Weights of a small GPT-style language model, trained from scratch on English Wikipedia.
Training: 312M tokens, 8268 steps.
MLP neurons of a small language model. Each row is named by its layer, matrix (up: input weights; down: output weights) and neuron, and shows model dimensions 64-255. Each number is 500 + 40 x the weight over its row's rms, rounded and kept within 0 to 999. Numbers have three digits each.
After each neuron's rows, "fires in" lists the words (lower case) most often at its 100 highest values on Wikipedia text that the model never trained on.

L4.up306:526512544534427532514469476525484493447521471453519478525487509516539471483523449516476504441503508583585510492495614480426473576510495520529489562522601477531520575469492469501417535537445513509517481488446423530538561425519462490530507541558516483484524499477469538498543414469469501517529480547462510534461497514462542501413466604502512537487443488549551526537534588552529542477453502502500522480486499501531524521458533532487502550458488510481492478505464523504415445437482472470441509550495499449553488514494450548450476436537526470446490439461465514512518525545515473542
L4.down306:499530443527552538517540455429515469537531474490526480512510534529528469513535489500492501454517557550502455422469572468469543533400513469587452515513499527589596501487490478470464470461558493440518516467421554517445491489419470483511548464525445503482604524468552308535528476445468483543465510481445512527469481470493482420488558531507524515471462500511508502574449522575511519526541540539489487539470458378516476562580488425493549508521493487526568506506515449498517514480504502501517476430483495525651542425530483475442522522507493481474468520480543482515527480489481552496
fires in: "that", "which", "of", "whilst", "because"

L9.up52:527491434468518524475598513521516515487487518460418492452519555519421489568541576488460444505543435463497500471536531497523561518463457544525520497510431541517518531480525550518463386523600422516520522463476471533454496511441558561560517539475513474501553461480572470517581458487512508507513576479547557454603479547449508530495432538439489510553470497450511456541510501492460574495492493494509466466535574503521527530547535508504530413426451508480463532570441440498509500517457457513566493511569532485476521438512506478468520561456530532520532580528457530471535489560477555492
L9.down52:455545501534499453444538446520552504513530464474531490434545499525453505527471501434516495541500505538565479538521517472491487527474505481544536558566504489475485482510461510479550531516473483510459512518584502522483513487428509515504506578564551520530444517434500522547527474454493513474543466532466503467422584525512550528419452440483552495460435506514538480487515521434414435475534515408560483493462511493428499506495393426507495460526472483458532474576445555493456506497555535459443492451563545502559488481525505472500590520485470588537527462430547475522475564500501527566
fires in: "to", "on", "t", "in", "jackson"

L5.up163:501575501493507504506449403553477435545457519422467532445441555483550517530527494462534429499476470521614547572579440453455452475475495510530525509434547492456572508471464526505538527489410534485541535472432510475495496516491545429534542456496510510507485494526518417475449463437505489543520506449522469516463491491482490531477517504416482460541466519429487516471533526436533545466497562455544554451511486536553485529487557492485467478510527530510471450505472401454467418476504485499511488499437512536491597535518463466423487519464518465486516495531529505560527457468529551449
L5.down163:480533534462519481514524502500549619503568478472488472449460456497480593502499466504558417448465451487545475569486520488484556470507486548580538516537469513514661558503463474472520517555447443497449485488482466473518451510434503443525498483469540500492504501524505465506427512476521541480491439477464509496505456473497551491500585481461507510550454586398552526417488528485542542479507520444545544553466519548525507492411528427551516516471523516479462445520448438459480499490482548496489491525415466471549493529542553485477517579500509510456490519552499522492497453505548533529
fires in: "two", "one", "three", "a", "few", "12"

L7.up547:449525602494479448446430504487511507526471548475472550506554492421498471551566545560506532419442486443441511535552447480530556570498529516527478514516542577559550552452473511469558489449508495533491514451587475540506499512514469468477494564491576499512464484598510502438544507465469484478510478515488428460483466515510527544517499477467516479533453534468569533456481409474506536492436518505539534521538513530530476478529491484523536473476488552474483456560530463433466517489430465567460503484544475514525576448579502488433549516560519446490440582508499448552514509504529551467
L7.down547:552529531495473493437464517500553588435525512467454521463533459527500483471569537513499541502549483464526470528472502479485453501467540640415548458478451466512492538454488455481512476566497476478469504527468462569547473549564516476500514529447464454556429543426529485557472539529498524425489478479395429473497518491533541572521557418503503520576482441537459519528456525474494495438506561509546452499512471516467425552497463549524433510555531550547489488483479540397524482475472440411473487516514465508595558444509507568534487468526457480549501526544465478517535445561516543501
fires in: "a", "to", "and"

L9.up320:455554480519499434480395488493472514531480615550481513536486462498513498533486519505473576534459441477505436513540508565480586522508492565446574534512483514538518494589496527499544467462502482538585472439500501488459421496511499486544545492558483434516511469439507473499523580482476514466524433494463523502529520511502422526549501504448529541549416500471498470531436503475435446527515441513509476489504474492454490550519579530486482548518567503485506513553526469511453479512456424539541457505545477558514580525506542436454484482444468466489559558506513564513518500543518569415
L9.down320:456518491501520507456459501533484472501504587491495401487533488491432473548502501498499549481483490502579487472469504504463544535528538486485503472524448552530521477502499502562561519426523473517510511429507519469496433533514429528497501427478557461527522446479494601512531623481470562453539489500479500507490477499486451512521507435506452496488455461405503497546522527504480492509468421494534505499526512598516434635470529421490469477484491502461495548597467447518479549432544508544539514558481502506543551511502484440451509481433503434516515495522514547549475504509429507459
fires in: "to", "boosted"

L3.up159:440500512510491492546534423470495508474485391472494546559449511499533558524461553491466404536560633435530532470515551501506500541509448451463489496534514449485560533513474452463492523545497438514538477491492472487450499511453462519522606493496470501512536530512483519464478467539404507522487479478504548574484524533510543444461576500488514528528572516504510577503500548551462490446463518545536580471478450451489513479541468559526477493492439479585593531448417513470567446510406528483486423538485466478512518476497502487433485550542530476515491540473525509518488483464497513490
L3.down159:438488492494520528522558448473459455507493464493483524523527597528486467451599544484466447505424452507455471496573461481507463537469591514505490479532445464466611475508490529528447551539531450489445504469516538472479521535583547512440528457598596492453478521499464467489552481478518506510467514437477517486486462457508504491503559520489484572421496478505450568491550501522527437543550538588509438496473544415517546539436531511487485496500603481545489518449557518441516488468478514486552489478476505518485529467517488508507472491504483470547512493636508497519511502523553495453
fires in: "because", "if", "women", "whilst", "when", "player"

L3.up657:532442492552490517547521488484464517479390510484494508499491518447500475541489531478512511464560487409460540528548565487436492447582443492478562484462492509549499492616504497498515470454538474554541574510543588530407457557470542568558430538551460542441547436480513553538492511471402490493435568511483550433538502507453461508579502433517463561444489534489505487526513522466480514497503512538465464441442503510440476503424493478547589489582480472430560534521472515540521460522562525499465484547487522447478507550436473464521536530534544456546508520472484477473537474504546449540
L3.down657:553534516478524577550521492490506516488481507495426461479517472423406470515525527473559487480433541471478525458509523517405541490494419471510505503426488471534607608485544452477503473464546416527563524453605459551487429487430473529535452474518465478490536487409531562554488565489462526408478551496529500495538494494481524534461520391480516524524420554464481497533533459506513515490516528515431435524417489597469538467456445485476511519503468516417540532478513470593500517549566571538513501578484507486474493551479457515444517506526506511479467509476492517500500481451587459537
fires in: "to", "not", "also", "being", "most", "more"

L7.up4:496468455511527512442509484495489505438532556429467443557461473579470493500521520387541534507548423524515526483566474493498554490557458524528560494514514530541458505526587479438532424442556501538462520509468482486461436558539507518592416439562478428429545503492420449477572491464479516512446570506450459553501449494469433488471458509497547522474503459498491521542504468391502537549469512529513489527380536607530567511521537522437488562481469506489490495511450453464491450598511494532471521517530516501506476514493521520455529458476542492519526557524503503508496499503438507482
L7.down4:497483502512534498482481522514454410440517524511560490629523494460453573567512551458520539455454525508515467446525478473482470534562511531521527475530484581492564477512519472518504463473525500521465518442595531562529509543478530440493410440498506473478518439439512501539446587472482580455496532470442536526523507590481501508423554501391519510506488467530553531613514454433565465541469489505538506466469542523476439506454442474530473462489521434480473566489498579500471525490505413590521491506461547508555506477506512473509453431426436399516495551497511442533479496551515512527
fires in: "to", "not"

L4.up738:502464500539521554467497475527437474481470521416565444477517555542521529490507509433545532527487497486488472471529557452545488507521513412438432494468563530530519517419535446535493462507475481525448508479494486494451521485523512540555459443480462536515498449512526487410494516448504453600558509588416544577564499565500534442556476490483504513452498529529474465476538549512433538460420521517535485498431464509525456523489486556533524531489527535443532512509498545478458501542502481498503437547521556449585500499492553511413495481482516476497494465510412571447497510518470527446
L4.down738:477499470466505427441533546531543438467460549448475531485478485509510547501484533503605555478531473444442474475509517515479447486498508465518477479562528523543537501458466417511526452453482473452500583502539501453558479432457509504561518476504556546499503465532532488478431550440489543526556530492441499567575512569476501451523456465439481477536457533491452521429517555519446487488414539574567471478500522517517550468470523516452558461543606526488499551556481424507428464539516528499570450518601466518451478493466486474538469479543513470476516429589507520479445557465584505474
fires in: "to", "t", "of", "may", "not"

L9.up644:517560511518543509533486530455452505547459536439487499529543438477579530517612535549493609500472465509511524479536500489486500467512466545512486502448527441512595520453492463508525509482533540500492510561494485486567514520512470434528455454529524499532489524520503478420541487559490458518541539526442481466497453496506473553518514574463512529487494609466521486531541410547498520462421526504540547519492474414481433548504500530523462480448530534492438454503510511545523517382456464454503512456563578521561513478508514534467454543499512466543457513443462412495527476511508525497
L9.down644:525494510480495472492447459473562475487446512513482493542443479549573449554515491431543472550480456452471482479470556497505521496491468533470538441486485489500539541548423464463570458462435535484495487481481475482420538488471526535487559524517448505508450431443509524534452491491530541498506464490452487610524464483543551593440463453464471493485562477494438472445459449523566470497481472476476434581466546513537465486489456537535554514589515515508538512493495484516543500608523570516408512586505447509600468525502517464449443534534510454549517464463510485499489483512489474596
fires in: "a", "the"

L7.up176:458511517586496463485504458483539511480523521440504488578542451448540467516498426564453497557566474526482548463510561381490527424488450460500519479488607504531455526563496502434446532503549514497449495465479514491469520507478535576497571526385484516516465452466423531478465480430401441473497542486518461582567516547526516512536555443447462563579461520473503487546517487520448480565426494480451508569474532568503439518524526499586474490509520475452412502510486593510481494491430501486474517551475498409560480583477452529535561496462468508516531447505478520483472512545544488519
L7.down176:553501558450408470434574487549465555535517534553413448551572469517561531511464491458507514562372523503431505437570530510461548531543473479483449556530507407470607477474566518465484447522506465517569489534450497558508455492528501563518498469432464473492523468506529519465553487511498393454445564430552439442492550523501547565488520546515513505441473504505497519386559494482542389516512480521490488496528513507549528517525488505493546469481516544579518562473477476477514455495546489508502473467531470508457524478462505475501441484489550504424455503538499483483519517527467513491
fires in: "figulus", "not", "can", "may"

L7.up32:415541600477506450475483527498543505475486491495569588523505529530432506479591481474522514490536470479466511492544536529483535492527441499442534490455542509487478519516445507514401528495475519575512548517489560510483421527486549547545498533469472540426538453477494497485565513557494535445538508536428501527522493464449491490481532472521572506521544527524436513483500509392492503537524477502521504434492560474482496486500522456468483498489506460483530448433508503521498483501507561517375577545459484422525529513463504525547560427499467430438515503483456477495545597469511495486
L7.down32:518409518451505511555474425436434576483538479489465528491553458503489472446497553515427559430487596463447488506555470486421553510488467470428417495392586488440523537471382490505475466504481523514527527490501510554528444567487488514523534505448465547514500509541477497528501500477531553510510478487529461567464513486476534514476493485483504522553464506482499481556601439478468518555493530517480482515472467600480506479493517476500424500494509459473554562530498502469561514511479498562504442499482511542423525535488476541511514444527510543425485526426483527530408517520515507498
fires in: "which", "that", "they", "t", "to", "autumnalis"

L5.up190:501486418452521499446509450484536482433491478426551560477493557514520492555516553460576544463516517438456542517512540499419475503485468494497546522471566524522535477571549439498496396504499539505547569586554492616497501578554517453536507563518501508460466475478518474505539481427489470445496537552475506555468527574532478451495560465455523524504531559504562507469534447469503436455518491465544452528445540518492454509455513486538487558535532544449504456442501526509470473488561501463432501533500551533499468491504454525534488454498466440499495537538458530560541526477543534495
L5.down190:514499448506503564496548485483499412432483481419502492465536493518460508530485493454563501486520475457433474466571532473404485512516469566557506544446561484517618505492524503435504549523450471514514547442521468555470488495441482599494495476506542492514523517483566440485514508408422540534464495469542552552485515578444635497455536427519504520576512566509513478509560396436563467503500548510478523523469512600484541446477504442471472528495561511467610490471490531530494480517542566507484473535450538486449441444437476527547489473515475447503515515491485521560452490458571535541
fires in: "to", "not", "they", "also", "he"

L3.up476:520487513545522497459459491445514490451481528431528449480492470499520494558462474408541522500469512461526462522550518505486544527572512473407512525529529452548505542509522540507508492548497500535460495500466449489527518464532433482490559525513491528498544466409449525523542460463501535549488535508451555498552491521420461452525560412471509580472496540474477494446471502438443497475545479511505504470503555534543565486467568517542526444543467568494508467550487558379515481521451503489511505595525534494557457507471458485497466508513467564517548507515461557461568540522477480424
L3.down476:496429450562484502436445421493504431493510558470491430478486518507517448523488462530515508510566441485537496473525519481459490512516557498420431495506454514593537504506472498495556441501550434542520483510462543506481445477455447555498443476491509475537515507460515542531446505441517545538500485509489549471479533473549483478388531408447592529473519507540463477451546524569500481498452526506547494511480553600541438520513515436483537563423533469514467535508479460504460499523513465484523500577550537521616453510462510466509498483513495473596512540499534555535468527546520566523
fires in: "not", "to", "fortuna", "by", "may", "a"

L3.up428:569538517471553527438462456454424473463527549495537508480538555420478520606559465452538540437529530521444507543484584457499445513519489462532464521464445536552557500505481480532502546526515493521532388525430469537481508563440439484454530542531442605479493511491520429478480522517507514490502545501461555540563461509480540463543507483495521555508466513509533455484537525470489527477449486550526425485495527430560437526473417420518572505481510505514501469492531543452507496529432481442492459519532512493504468473465504497453565487598556519564484496474421478480629481490511487541
L3.down428:532492477492489532471538461466477501399489476431446482495500443399497483499549494518561530422492492486541472486514449459492552499546483534540453462465468525542556416572483547570566478521446518538504450490475555512545475481381459549516495471569497519419547542502494504461527520444524442536553485442494593534542455523505459522531514499468472471533521563547543500561575510467455509434426560571509472474534527553507481524491468512550559523464499528451476537542466502517489555555504471439471531552529529541567424501530507569461478490578519462558519486562479507515488526501543470531
fires in: "to", "from", "and", "a"